config.yaml
n_layer: 16
d_model: 160
n_head: 2
n_kv_head: 1
head_dim: 64
d_mlp: 640
vocab_size: 32000
activation: "swiglu"
norm: "rmsnorm"
norm_place: "pre"
norm_eps: 1e-06
positions: "rope"
rope_base: 10000.0
rope_fraction: 1.0
qk_norm: false
attn_scale: 0.125
bias: "none"
tie_embeddings: false
parallel_block: false
init: "normal"
init_std_qkv: 0.0428
init_std_o: 0.0
init_std_up: 0.0428
init_std_down: 0.0
optimizer: "muon_variant"
lr: 0.0115
lr_mult_qkv: 0.5
lr_mult_o: 0.63
lr_mult_down: 0.7
beta1: 0.95
lr_head: 0.00658
grad_clip: 1.0
warmup_steps: 200
schedule: "wsd"
decay_fraction: 0.874
decay_shape: "linear"
final_lr_fraction: 0.05
batch_tokens: 65536
seq_len: 1024
doc_mask: false
train_tokens: 500600000
steps: 7639
dataset: "wikipedia_en"
MLP neurons of a small language model. Each row is named by its layer, matrix (down: output weights) and neuron, and shows model dimensions 0-159. Each number is 500 + 50 x the weight over its row's rms, rounded and kept within 0 to 999. Numbers have three digits each. A neuron's up and down rows have the sign that makes its largest values positive.
After each neuron's rows, "fires before" lists the tokens most often just after its 100 highest values on Wikipedia text that the model never trained on.

L12.down187:496485512451543551474583438498661460534500474597487517469564516525495484459453507550514519467606513490492575463439578512441503445570496528476541477423503445539519552476488561497529540481377467524404536512484542475418541560407444455542359505489509512502542456460506503398469468478488482491411531545518497496426574445495574530538563537469517490544488547529570522466559511476553574438511410482476439589512503384590510492587499554480585448569551431488407512490491460458553428552506482
fires before: " a", " the", " \"", " an"

L8.down13:502505478519552452529519508523404513546514601503446507537625524460410488470515569499455479552533554466468560501514497486546511514539579543482523471571525504501587485585523567521528436425459539489467433278474590503472476501447517521483482527472441523442520488467607472417497505536547514393473515476479563418502517559504525480593439505513499512486418567507419462528439524536524506383459497507546480471556496495508482547485436614544387399458501532452398519448499491444484514538435475
fires before: "\n", "-", " She", " The"

L8.down501:507460498486540450527480518502459509563472581530475398554562432533517510582490523468455460527452459515479561506466543464485540587469463544430442556533530416573469527642416457485514632478514522536530502531544561569511522532471536582498536539539437429531454528513567523540641435490544480538564444604455435490473449590490498530545484545492495568485589601442578532556511532484549454455530429449490538509525464438423509438505551447476546493586438467465539477528505615426539430500457529
fires before: "|", "\n", " |"

L12.down588:567534554530441518505455506409504444421454450478512520438407469528530450485475477520420571428544479386519442527512522509558451537489552488460506547507474374499471474493505485516489536554494443483480577592464483506448549500527494590502620429423494428510509475507488613540476507603580475488628482496594487537560519484445504564425474472467525475507567449541456589547521501562464463603476526440538515471482526548399489542434491483420558528481543430511582414440491459556478380508476507
fires before: "\n", "-", "==", "The"

L12.down163:492471525453455474514435504484504421477464401522496513462521459522427584553497511454511527460523484536374538465517533542530619521459376533463505523421433484557464518437469522479562521551505377440503431580516417567526461487573536525501474419403580505548518601499461568597490489522529413449367584507547488417512482522512470638515420481558460512479472444454461535465483408495454531497535520477524494439500566458521478505506517457560500538455432552558527517521503485522405474531508406
fires before: " |", ",", "\n", " (", " –"

L12.down403:544530485436481552440483527461534540512486534455465494512465402509440453345413463511458525484538460523474402468486462533505529525529524511507473598537382508484498505484547459462491564484454482467490452470518425536538481488632486516535534540499518595510487553460466522586561526481508533455646475503593412501568475424506502463432493476509565546510503572397502540518411454479524557388492443467573533535515562568501535462447535611483466409479548536584496404449395454481508509537459458
fires before: "\n", " is", " also", " was"

L12.down208:460498431449455490388526468393541540523514515504439629436474416358577593548453489452614599453497470507532464598472468530538589539484495515550496569446521478457505538528533528496480585442522456465500482458506500535409521480490537519526478599510485412548441631494483548517460507517424448545546435443510386491479496471392536458452439461532413536495486461535542480533524510539526426519506503494492492429459541527492496508472451548436579533473554517507366483495569508460513508490516551
fires before: " a", " of", " by", " in", " an"

L7.down299:523439535561443486430514615429373476542431496481521587509530514501411497536530504444416493463542417502508439447582483473488459510478594446563560543533462503535579513485540459472434503598470431486448457492519444455520539509507434554494448550501488458537479544448485492501493587479487490473444483433515471481558469428525497453409491517452533526456422526585416541501368465642534536483456439530425449460529522538592492477441452544503501520449473532426503384502545461387458465549455454
fires before: ":", " |", "s", " by"

L2.down224:452597478459587431479569487510432509423464482413439588485509518395540527555549522466466487551491536466449528556521475468485556465506459555448485442554494577472503426437527439471487447567453529548547527390536449542420547499439535548486522490465528478441502482594465485451483518479493479529496457518508448542471546504454386482476502477610531505534520536505504511510376470519508484390502561504570420418543521488488488493519516591458463467451517522487446437339507658482562404476432527
fires before: "==", "In", "The", "===", "On"

L7.down9:444492423535435586561489441494521554536508484487558384475563542431501529494574456545431595506519410511612585506484531441468510492439514526500575559454534488499544565479585492466534508543458541495544460442450617405411420527483473519421403458493466524530490486486499498539541478455553438543579606502518564532496470504472540438454530449546379466451462543454473466532447575409448433516499497535474575539553475558417491405530436522481525538514471539487560477541630510494495528493543524
fires before: ":", " code", " for", " of"

L6.down170:483550550417562396344517583501489516513493519562541398428618551512536487479489627529458496538483478511645403528438513520556525544494438403461534448550508535563552551491442441549520556538552469558514455445544512509448509519544504437459479416493480462537463380470528477554494552519541461510549472441445539469480463533472512486538528508467453520494530487518548498517600560494411489565542442437467438458463538595479496544485578514419543510465532445535552511469489397471493591495542494
fires before: "-", "\n"

L5.down46:447505451547518461556400383620558455494511445425551396590486480532464551537476487494520588510427504549513522459481538486531550521519452494547577483477511440496447458357588454456536531514428523512494496503486464504479547414472594534485450491551535421554529533474513626510447540470482464608467505550545456584487404490419620534487532494514519444475572495488568555541503467526498530484534537539565550578480500533490453458554520494484576551442561527471592537491474406505544526556435434
fires before: "\n", "s"

L8.down487:525484480428521521469473539498457482415469586474518485539586518433422461602543526461543629494445547474524427517441499512494483528490456480528539458519568438509545417442603456409494485527451549492497496412512485451479542554357531551496410512459532431530519444487470499434465588466534597504491466464577501491519514580484590534513435503455543514486459503589516508394496547567510489508552531407579505471532455514500436508477503467469517540571466428516671433526499464496390449517459543
fires before: "\n", "-", " The", " It", " In", " She"

L9.down173:457503517564390464502423477514564478525538559552481503465592460489527545435485457431521468376467533527617572531453601487613515482444477515521541489478508548521527438392449539424518457508503512600452494515464480480447457502442560577428466523571565495460539542415566485548431510467534504505587577398542469531500481546606515519528473531446585394464459347518532510446481488483530495535512527549530442451454464544457481452446521593492577506461509499503479480509457477550479408497446534
fires before: " |", "s"

L8.down418:493484474465543421449535516473504479486510566547491478488532465467482549506457570552560357556474586538575524447453560509596514510529558519481405525539474506507554524569456432517495473518347587457469477376471564504513529503399463445486389525518527515497520516529507454380561517536570571468496517530479525471467543578517505463545513448481412503526486613431529517506429595594506533405497445414482504493520534528539572500453459516514593403455483541529406544479533438462532521513482547
fires before: "\n", "-", " The"

L9.down136:519439531460463492514488553532477515481505414470582493562632509477497476494534499536419546487498437498491495466553422536519525525526547414442505528515367540471498446530494462451538520427528440500449446358574515410446481444503485454456411453532548472466431539361521497503480429431442547474500466404541426546607524553473501451497481516414509405539508554529381580525504494527462489529547505536483482497503493527427502554480406520501460575440476478493577585548476513494376420485502476
fires before: " |"

L4.down578:476444456517466568463553494486537514622511432553591467473462504445448432521439565510436501472467481557563452546510520481509579444536447449516477438468593359554433457455515461553446613481604638493525479558581545499505489526553509488471575542512551490456452502455488436605499563535513486556533511535445532439473454410547507462545442537489532502445495529441547525468551518564480425529475407507452518538453377477531498435479619518489506606471488502499491550541512452520555484529580469
fires before: "-", "\n", "|"

L13.down507:456521511554460505473472508508570492432478399591496482472406524505507500473479452487471528606534448529410545486493533586494465453484430457566587498455520430493465490505415494507516479561501493510467600587565472447494518432583506457515550422475516540512489527509490436608581427498506554481447460480468446575469455371535482473487437509584566493487537368441508539573552435534530496626494538472534492508443499427527457563526566496472451552478504416496680456492475493550468540499504457
fires before: "\n", "-", " The", " In", " She"

L12.down0:568513304554532546505502488522513526430494461578497555485562531491558515485591494521587583499483489425423581481532519388490469495442577508533464477442482506504518543490499491480592491476545516514491585538495499564464534540547496531565481499474451490449442489544581517504540581520477476518418501479391549465519538560546530501473461455465461441496589370466595566512479610534595551558630510408561443595516504520510511469503536495548451488462478474502508452503472412429510501436494448
fires before: " 3", " 4", " 2", " 5"

L12.down364:452511474387518526548483494455537550528463553448546472581566484504588541615427537603506497409391478485407413528422442502492599446534549447443543531515474429538514567532512507528554462478511481471538425488514437435512494425437551428507549599457553432502405518531382550502489539498567485438472518408521492431514489552487548481509436437479480502497527461454531514476478500537584437427489523636442477587489510559517504498396540491551551514488500492463483417551518473556458543517454525
fires before: " by", " to", " of", "\n", " in"

L8.down202:582481439515496529438464465469585615531509551474545427577448574572502492468501442503474458508528601556431559491377531526462580566537458526431477469490608540534546615511613425443489557434452508572532450495479497474529559547482451544513538590549510517416463517451476576489421521490528450526471518580463460541539427528531403535428507493505438439505463472543418531456396500449478507474482473469520454535492408454506585516548457538493437505503454449446468533431463530509510574577518456
fires before: " the", " a", " an"

L8.down559:447486537501547505572541573542457501486488493469486589543628438581465545498553546552477433525531510520422547583500465581458509492526499562547469578593438511606523457515480591426465469509391503492476414518539567514497558442516519480526455562526398501454441550467518540552454573467453518440371592519406532517456447514549484542544472559493538524512476560538456460526484502525509498465417495510439469510465566545490554444528455587526532437433568611515572492498510488464562436486386557
fires before: "\n", "-", " In"

L13.down405:422577507551460553525475521531525510455498573582492393459459464583523492462497457507516546572472489449468520408498538431538453482453575481599429533484530493558480440444492497494526423576502481466585460498530487544485524554432536560548482503483556603566417547516491519354469553458477510526495424552513446599503452614475436493599409457520625457472415527496462516424530522546486557488479503542470585520451441500521489485612522490472484572503571562480533452585439477462509551537548469
fires before: " |", "\n", "th", "'"

L13.down121:491547468534484465504375469602463451487473402573472514564573474528479388545540578482449510505450467493446587492521588495472554575505498604484454510497455559452459439526509502501502472489570548471444354529506555554464541485582527409481466571616564546507456514484509515447497494495513478510440544448392528509579514468467482510489488480581407514442444560458495466540419539437574440470521553549527520518525479537540532540488444534511425472525480552490375457526510560448591537429556424
fires before: " as", ".", ",", " from", " and"

L13.down84:493544424555546447538508562488472503463494597506454511512528512565424489528518480506562438440454428592400451560491460589527403426513433519425396522543474450537514484517447446528527542477550497523483477480443443531548495527514420465516505533439401470647445454501504478517489544502590550473371546443525534478517520484504516498513595493461601443478436396431477470515474561488537476477527469515498448525493454475503557427492548479556387558531518507453314563540538511539528527495493502
fires before: "==", " ==", "\"", " and", "s"

L4.down366:521473414585466451488463440471494449483479588535500564449417513531457581469458557487419491468473573435477447469406560500489507529518483571429525526520512488560423539519546439630436537424545577462496550503577549519500515521485522550526440611460500513466478556538552558491549449582489469498412588512580439517516484476514498491533470481499576549455544522410563536512608454464507561582526463488516421481528583456519439561472505476492493524474547595455578580542430517609528394555487519
fires before: " |", ":", ")", "\n", ","

L7.down399:494460432460514545507510555506523463524475560489531512549474569573526467472483615431510589559467426386431534453553512522559523537473542463502486520488518550487565516543502540577541551450487508462511488397433466458547458510527542533548421442412584464467516475598629597466447541484468540441497521433595475471448491451551531482517415535501546573422525509610433550470498527539503546507482486484512460542557463592426442585545433570537420510393482524547454467615443496513478534484451492
fires before: "\n", " The", " It", " In", " He"

L6.down337:430504549553474536594514514489505463405484451504454430543447471522495566612412513478429476524575511490418459494608565505509478438581591487560579550463454506590419541465504469465418459547353511485491551500426465574525489392502579506588493504494492582573493480473543542531502518532491471595533518451529439614459494505499493454476459485512542415509503574554572495518417487565537579479509500547471462523472506544479529477483525485610497495427532610563551527486511536459409480479474530
fires before: "\n", "---|---|---|---|", "s", "ing"

L9.down176:550522374451531529544566488477601545429453506555532511635642445520452523498425515547512545438473581504483479546482559471540522486506541571501520468541550486441432566446495462442493515524516544539568539479596513472431528521474608554456572473454504514436475510438577538421460462498518539463508410635467476559487503554491510575531492432458506465480463529483543492433606562473483468527462426524586538423463486523470513503492483491543459462522482519456508594434525454557586495581595565
fires before: " the", " as", " a", " "

L13.down545:473518471592430562441486468536485400485469340384413524502407506478518457509493473553441518523440424534497526543616504482481540551469475482570412506496531524546479506449493503442524586541548479564541561568550492517490557476601574563482491457487519504448439494512518542575538446462447431442493443516529442472538463511452483537486430519475500511539494565562495557513553520515500463460438449488541548449504472457460618480566536408479451502516466536635667460435476487459539475457444516
fires before: "\n", " career", "==", " |"

L6.down198:513505458484502449451483457512614463513503487510441434459518523507467431541508559548361449478493501563546447489541525433537478495548494468427506444434451400539513536470523461441512467464608512503605427416538489448485496576561499504373530508572492478544492435464577377616523485471545496491605518487522545515548401471441557485493523431489530544481502453547512529521514534478533591497555521502497476418394457497473523490598537535448595499522558483535574490425587433583490567514539544
fires before: "\n", " "

L12.down182:434553514557479417444523531524527560479556455497383491505455442389519505496492518561540545456447493421505505617442462498523526436506509576493479525507516585467478494372538452544494439499553485475497409501507533561495550449642524509445535542574580497407447606517473532576568465472520539517485461475447484515519486485516519423519494412652401491479473601513454512429473551552513528461515521482542585465528510558430532499517416527486543508414595562544573459463518483459523446473484507
fires before: "\n", " is", " |", " =", " ("

L8.down122:518520435571498440447461502467377500562473530487494376502520545467449494553487547500491382598586564396564459546483491490482514577535562577424654550554466479556501498560478468544437498552518428550466417494489474473484421572551498426425499400554557524541617463522483537440510500534513549448512524477487519471457535446508494526489467505542566536452430599397575547517507518500505501481504497499442473440481438564533484480449516466454475431470519571544535531490510434494560504487499368
fires before: "\n", "-", " The", " She"

L13.down66:367526516460460558527443490583423506508493560547451490447519456547394502402556505537527514414486532499485567440443522523496522597495536435525488480504436451525453422488490482516508557464540450543444455472525452569499457651479505546545400489531486533455616590508500521555526412380615452489443504429520550448605489466490450495570530487545470510551533500502559483462539438471557536450554436425512515572551603450531510504496440539513488469484521522563588521533473520515534508550477407
fires before: ";"

L7.down562:465492499492534468490594389482418506570425493551482406509453480499550471507618531456543517506544566417425589524511526480481549485456521503453562483483510486539445447503456487562536532421529511507526467519497596482455489433496524473472500474427578632607506505483521580459490492533515546525460415639428464461463501460587530502558381453651578505483517589571511516444464542516501551603545492554507527471560521430476506519503533565491401485476460511476552536486518530431453477494513569
fires before: " |", "|"

L7.down370:469493486441539492489474429442450429501531580526503402524554573505455499531585531456480481557525468474484621511471536538521471557460470535471547514490507462594552519570535460499466500464525466487483550380513547407475485504535473554469513508490474482500517483464521561419555479377561545480484453434491532446345429494505490493459445415517504530501522535509478413446554547590469504417498454548451367512620546511428494542459444596409424419508492506488471597512518476396545501555556471
fires before: "\n", "-", "The"

L9.down0:410445407448557481547629445481493521441469485571528542372421531459499456582546483411608454547500481542455504393513510491441504474535513533534509520547531543543445514426413516513512489450467517481556518525512468514568469459448542548579496559545506488500534532556412479518438488546565366514478419514492523495428553489491535577493481514480447432507457491526503481529476544577612426519633523518444444572499512474449526421567498490434463496501570480529499525531517451451565612406489529
fires before: " |", " 4", ";", " 6", " 5", "|"

L8.down288:484435460583612532446495439429493552504465570488521521508485485398469424516458465497514587407508485516478475481541468539530433508499510467435528491400509587582455478549511469521584516547454520487500552473474506441500518527516494557525557569414532414484478499589540510581555452448520526482479628488541490522524367433592595485600573474486535531437443448537470462484502458447512535627430526528555481495599464546496476538461530507508435534572517493424387499538484402471489529576489498
fires before: "==", " ==", " and", " with", "s", "==="

L12.down527:483475459405494532451600446519476453503475590491497432445509437522488518584556456530468464522508491501475473500449580536481469512570470525471564511435507478523442560475533472451482521498469534436517482373503532467536473571435560493561425468475409508433572575455509445391520461535518434464408488540531500500523500578436434496506487527467340433500522561600528577517469516549458537535542415499480406394487595475560510457549478421491460372478462475552528411471556523543571488542524476
fires before: " |", "\n", ";", " held"

L8.down349:435442453559502513520522500486466529579585546514506472508517509510490565497472521611452412495516540540417519469545562509518505545477557542463383491551569369428577531611513491565468504555464528546509515404450474472553508390483459472522472549561587545481559414476545453487611411496433531524441449436488541471507521478510418467505485474603562514451543516575479450473402519546498548514516465515440492541607588520491439524507454509504398424468536435548430541529435498439554525486471455
fires before: "\n", " The", " the"

L7.down621:553530443443485516500446430531444479449548445533411491569525436476576446481439449510522456519509523532505476600502463527440555638550465478505478433562502557462565543474488492516464547548467440500462445559588475563474573500553420450509446468505510532523427543534484522490487537534499423476518587573510420551468506601573552437419532451558503544499352482453465508486504440441552531569414533507469555469506579488491455449598503460489526468424535496533643519441524521528493412525452592
fires before: ",", ".", ")", "\n", " |"

L4.down605:530506462526481496486508505443458497605565418534472502480557586477442485446528548460526512491520465597517507456484485510628536547520580447474498467405484503611512465513467558620518462473459609537438486483527475543551469493686533472477469451491421517467496516455618504488547506472593509464521487582532560474486497470578487453460519496528437497457507475514551516456555499458518573447468468454570509547553444634557479553403519451511474463515445508538522512499565338440474490477475440
fires before: "\n"

L7.down242:508466440552413432454566430497444587551553558463444477588525498496480430460441576488474496611463520474419518483499438499540557559522588474412547424502485482455470482468532452579451439522511479521512494509487459478588535554590541561551397409536562580398562465522535458393449455463489541521381542579548507450469475401583431451478478426524498569466571446524492411534493565570517524548438513473558536447541483579460505498523481530463493496470417555467459489528499501494523506499457503
fires before: "\n", " The", " In"

L8.down22:557487449467509457527612438551429570542509548443470576574527509571505545542499375535500456510498527489464466481563504488604588456472548495405440527536474556502480477517569450500559465568505441507483467396602513435480541537495415529475585604567503569489624534580484514447510487515493526491483479421475517506492559561495604465441475472543472498486472463494482438482443499605511552473477570490464543589496471451508630512560498574531474431558458564446535456501474451472495480535593415
fires before: "\n"

L12.down206:482437439463441468470558560572435454424483523529403556519553481609443492541497554562531487589456549523417513621459486530520525578550552571506530485500472553567523540516471507468510408492437481528473492511440542547497537477529506471486449493477428511521491450531571487444546463523547557389530484502494576467510526550486485528511476531493438460507480737382425520542488433466475478433516408426495525545472484426558550441509491534515523457463512559536459473485436446509561493475383542
fires before: " ", "-", "\n"

L12.down142:550526461452481583448486452497477486437564390491540542497284448456536530485580482494466503520513500564448552459602488501438431576505467553548525512485547484431421460462510428520511494573588504461517450552522437468534463526490502572569400514505484526541518529530481561530464533544525540532519487554508474438438455517600410543491540485496445471624586529499509598453536479517474502603579552548513527493502480510473512511545471434502500561579491418465601583454504529566463468498583470
fires before: "\n", "-", " In", " The", " She"

L13.down371:500480442474452515481543573520504495464461441531425516516413522587578459488550532517502577419471468503520523415578477578457497445526442478438500441435492447500478489455439556509576527530607459487470511622542543589567473469568529539485553489473387455501453587506448535567494496514543451605616505470580466433528459541488575531515496550557509530557532434439515560527581512526484583607484479532585554522521523445480529573526479433496483552497533489544667503499507533525467443428524515
fires before: "\n", "-", " The", " She"

L7.down439:498390515486488473462564550478524410500538609457520522447577475498526491517485530513470401533509479494438595527493522551371544548555586530545496556526523474537549510590421456601500578509547511460470474451460486544506444489443468490484507506535570474534433462534556418525524550555456526400416521521481471463494485548486529542475487470479455444439415538450541449486435539510584463408486381439461474506565499514509549507416573563565583410499525541514455424456408469393522517548415530
fires before: "\n", " In", " The", " She"

L9.down488:510496502517541558548420520491485482511443415474554523442566456585411450518473494472485366571594493492479537489527524439424539572531462544473463498521489460487525468441566480527457476463451413474500489588475527518487514537426556497447493559568532482552412585527518466559490476520482559451387574572410541447461540450461471536413582532497526451594409485490425461509445457446540440520518483532425536467502486521556453462414530554420589482501435554609545552519496533497546397503440420
fires before: ",", ".", " |", " and"

L7.down142:467572542518399469490462479519465571532469472455530438499560487388443547550458527570438508503492598435546543480497436555405586487502486496474503535512490440527510489526590589442461491462524437509472405564471519457514464545480460465510515514481559430360516457528542506463503431544416523484515676463506543504468520517598487513531475536491438476574378385560524530527491476479489464565386441559484404419448490514410473541528483503510445480518481472537551444497538516482452435569509467
fires before: "\n", "==", "-", " were", " He", " =="

L6.down180:440499481500490503482492537552477533508546543461416567509403473543540595452514517476551466465432532575528535501529569465556562608437495540442473488482521496500511599451516497485544548453537603460544532400530409420532440450589541582490623455563576536466484519443565537438493508539587471542517527505552505501518464493420596328471471496495519533406401506492559516469467523503462464461453450449525560474548482519455429530504436572541549452519449533430493434506522494452534454481407540
fires before: " |", ",", ".", "\n"

L8.down97:470435503546423451540509519518459434462491492539563474465392463540472549506509579385557507423490605437508524534510592559544511441467470498484504490438498499497480491560456555522465586535472565459432534547462553525548467421472476486527391583454485468432438587507487493498506509551476557544469559534567525498428549516558527519475435520464485520498424475593521506535427518601445454595430483439543457473493499443351506519545618378535520461521510555474572470577597516496511456462462524
fires before: " |", " W", " Democratic"

L8.down628:555523499460485425507543461453403505549408506519498491506473492526484482500396517521446452572513593493500477502496396568556460588498533474462529466540518579520480510517523436453392479462527549533542526610533521527473532560461519447457478512447516459503528451498561440421493588459512557538387531581471564505480404585502469509529556496500582512507532527541474464590509467582417536512480405417413587398501456440496432546487550438456542468589514640527563488443464418498479481506463546
fires before: "\n", " the", " League", " The"

L8.down524:528534482419569454473534527491472532510510550480552497543556430496450459562452471459450383580505600489494468591511513532524428478559488554473546567585567416538441501559496443482452546452466583543458473463514500524539571456456565463488517471546523591514461501555557474426582501522506580522485435497416474504507517545501577454533481462479524465451486588424473556453438553641447521381452453444510571466493528499594573450464497536549555365563435580510490489511524524403540479516499516
fires before: "\n", " The", " She", "-"

L13.down519:418522404500437478539555393510553574502494523515469543526530515467417441508489494460498460479497526552458435502553491528425511496528546585634462468553544580439504528431509440546515441483480515464446524436553512489497391484515521446474563501586565551511494469522437447520411531549513492570527568504515368596482445506503465509388477590479600495448489621561509515458546446488541458540493542502556473491505451477494484447529424591492558453419510546628538509443575522464515508450570443
fires before: " |", ";", "."

L8.down223:517498402518493509581484576527487522487558522565531544507617469530479549526407568496518463554528475519548565538506470558403603473607531531534471485476523483463550530560552511516428457440398490481485442516496544513533554464417567453492406520468484540519447505456482515471465485506535539389395510459521506462474436521520420491569496466465523460529499599437445488469459534500386471392440490544420524493500504568589474497459478492508592449457539570467327498445468502499560391531490524
fires before: "\n", "-", " The", " She"

L9.down181:517510504542488490433536537403502557465561441523482414490476506528458512530523539509513636480470558564367535596453488497376511550482439520619527509414503462541496460517552539526496525455527570531454538485545523553391536546463545433588529523461535473499478555513527434486435535419516604506489457461420451532415434439546477556484521566533495528469542550529554453482507427464534534532474404593488578527545402534503544557509664523558488530509453561470555528509527471455531515481533476
fires before: "\n", "|", " |"

L6.down490:565524466428431495486482440518425542479562456546520505511513515534474505530494518529498506547508622448579517463511553518571554513453484420467475510616539555481521461531462488545421512419415427530458490553477474496568510543608513466399553492539450447546376466442523489542468495468474546483469510578423557539527561512591543608508468433571613474569444447424476577504496414474509488530444479582430479506496607529589469509460506419579470498448584516478502580505465478581444480512490532
fires before: "\n", " 0–1"

L7.down449:531508559460551489484504524506400505486452565484423459501573507489465548404513519429551459550556538473480578534566533426542586469476568548421453478503459516489597500597451531581542428494445459467585422382518613543492473474474523426476523482513461503444519519540556447457542606516484502418443549419458473464457531583537499546480504471522422557528405545515454488557420484491522546349541495517505522483522523487529575498484472566565459421537532486479455547524543433415463513615477498
fires before: "\n", "-", " The"

L7.down542:532551370464516490461509488527387476339517545524518516487522537569571504497491491500459521473611527453490542478467573462429442432502584409414541456544520542469494466533554528535494541501385456552540521483582503489554500481562627484526451395461454470403443458418543621464508496466506485456575516511508461513426529499538532519415507425514554553497548466462475459498543474526456431474569463487504426566550436548483595440525515524495494558406393475507489454540522458476510545510500542
fires before: " to", " by", " as", " from", " the", " in"

L13.down77:523525469462498458429511528580403468480471479592572535457406478498496457492542468511508554508448502448473588542477572497477421500541520504591492466421422441481407425517479528559424465552475534477601521462463547563484519553432477648510483570531474510423450459452578530463512454535464545530473439452529531468520550441533508547496497493461478493464400418380511481493516489478412480506483392466398445463515483411436475484456484610433534540483489469465381438541494514528444584474474547
fires before: " the", " that", " to", "s", " a"

L13.down46:517518493511436484497461497462467527450478487487516505487498477496504475505536425536510589415443459538526534482552459575463472449506413447556493520473485533424463492425518559446504534544704429521511539596524469511529521530623541483506417531487496482507549491496446566544451548558524471552518482487539392535459569465471533517392582581549479511535466467643499463472568457469546480604514608525479505465492445485399447508501532392509533579548496442599396498496523533535525510460575524
fires before: "\n", " In", " The", " She", " He", "-"

L9.down75:400474476632568522458531498473473512501487544485507437482566511485458581488425581466476575595540477552482523476516459467493528570388563453479536463402602545395513550559488558485581495477333472475497527511497616469498468521495568493509528444490563473507575470556491500465491422510533430471558494544510425499568469466549496523435513504439541550399476442530492498493425599446461455509405423458522525456473485468452547567498467483522439470581486427467566606508500451484543477489513535
fires before: " of", "ing", ","

L12.down130:538548444501535416419473442509424467459497498445469493458459523545532463509471605458452470529550527508428447458478486358487580504517553574412549462552475443557592445532504439520592489521398464489546398483511519463449500488434491457484477470522516554493508521447637511476566523504569496506479522445490482436499544479459483477459561495441528496454507486503523508557498616427396470408405422410544563513463494541445501484446487527429464406437518582421418563479499439487473441569514467
fires before: "-", "\n"

L5.down352:473543481476466448531615463501493544444464426508417488451465449478476510483491566500486469577476549407441517507474420487404596508446513512546481447494425568538517480526541538572458441515468489487483462433506452442512454441447467482529483417496457509406544533581545482433509514468504493498413456510566576576501605514455616587499466511581411518521486533531479546530512444484474498514476546499447459493384669479457543507547442527464506425536544537582601444570422515516588473532555470
fires before: "\n", "-", "The", "==="

L8.down48:433444492601469571490577540476600507472520395477471417534541504462500558533475585573542505448461483525571609454525570512464489575466482499455528583537585486513488547597489480540543478503402582475517513483488513505509465552484502510502513489486544393452581486434469576516475491474573404495484521399472477521565521501561490520447546530521482453482516500485519433554519517496485467431470581463585682455564429555624481483484470463477495470522542575566587571535536553513532531516524424
fires before: " of", ".", " that", " were", " and"

L8.down179:574450494489512385465492437509397530467499688485488450514628515423451523465488554507535515471480545537512510524478520495487519528529504537499527514542486571466550463553627494507489531529391535430511451392528525445510489460409642481543411468542475549551482445479513551346435525510511507464436533511556516460511546593596536485527493524464450493492578495508520458491465516470504488444456485490497489465502427451411533503498438514494487475540495503574464517503512550467434395602414553
fires before: "\n", "-", " The", " He", " She"

L8.down90:418531514585485472530420659408476511556544458492444406462474466545473458428448584400479449443555557415560502555433502521504555556540511517504474560613532515521533547594474472548477486555528512564510453456460535615478439502498519514529454398482526578532489482525492526470478508505397482442514506469468514461559468473514450573486555510491544495523505511455512380525551495464501433511526563420419495539521495533572488514462526469435430488448525525505373621541503479462481500525376471
fires before: "\n", "-", " The", " In"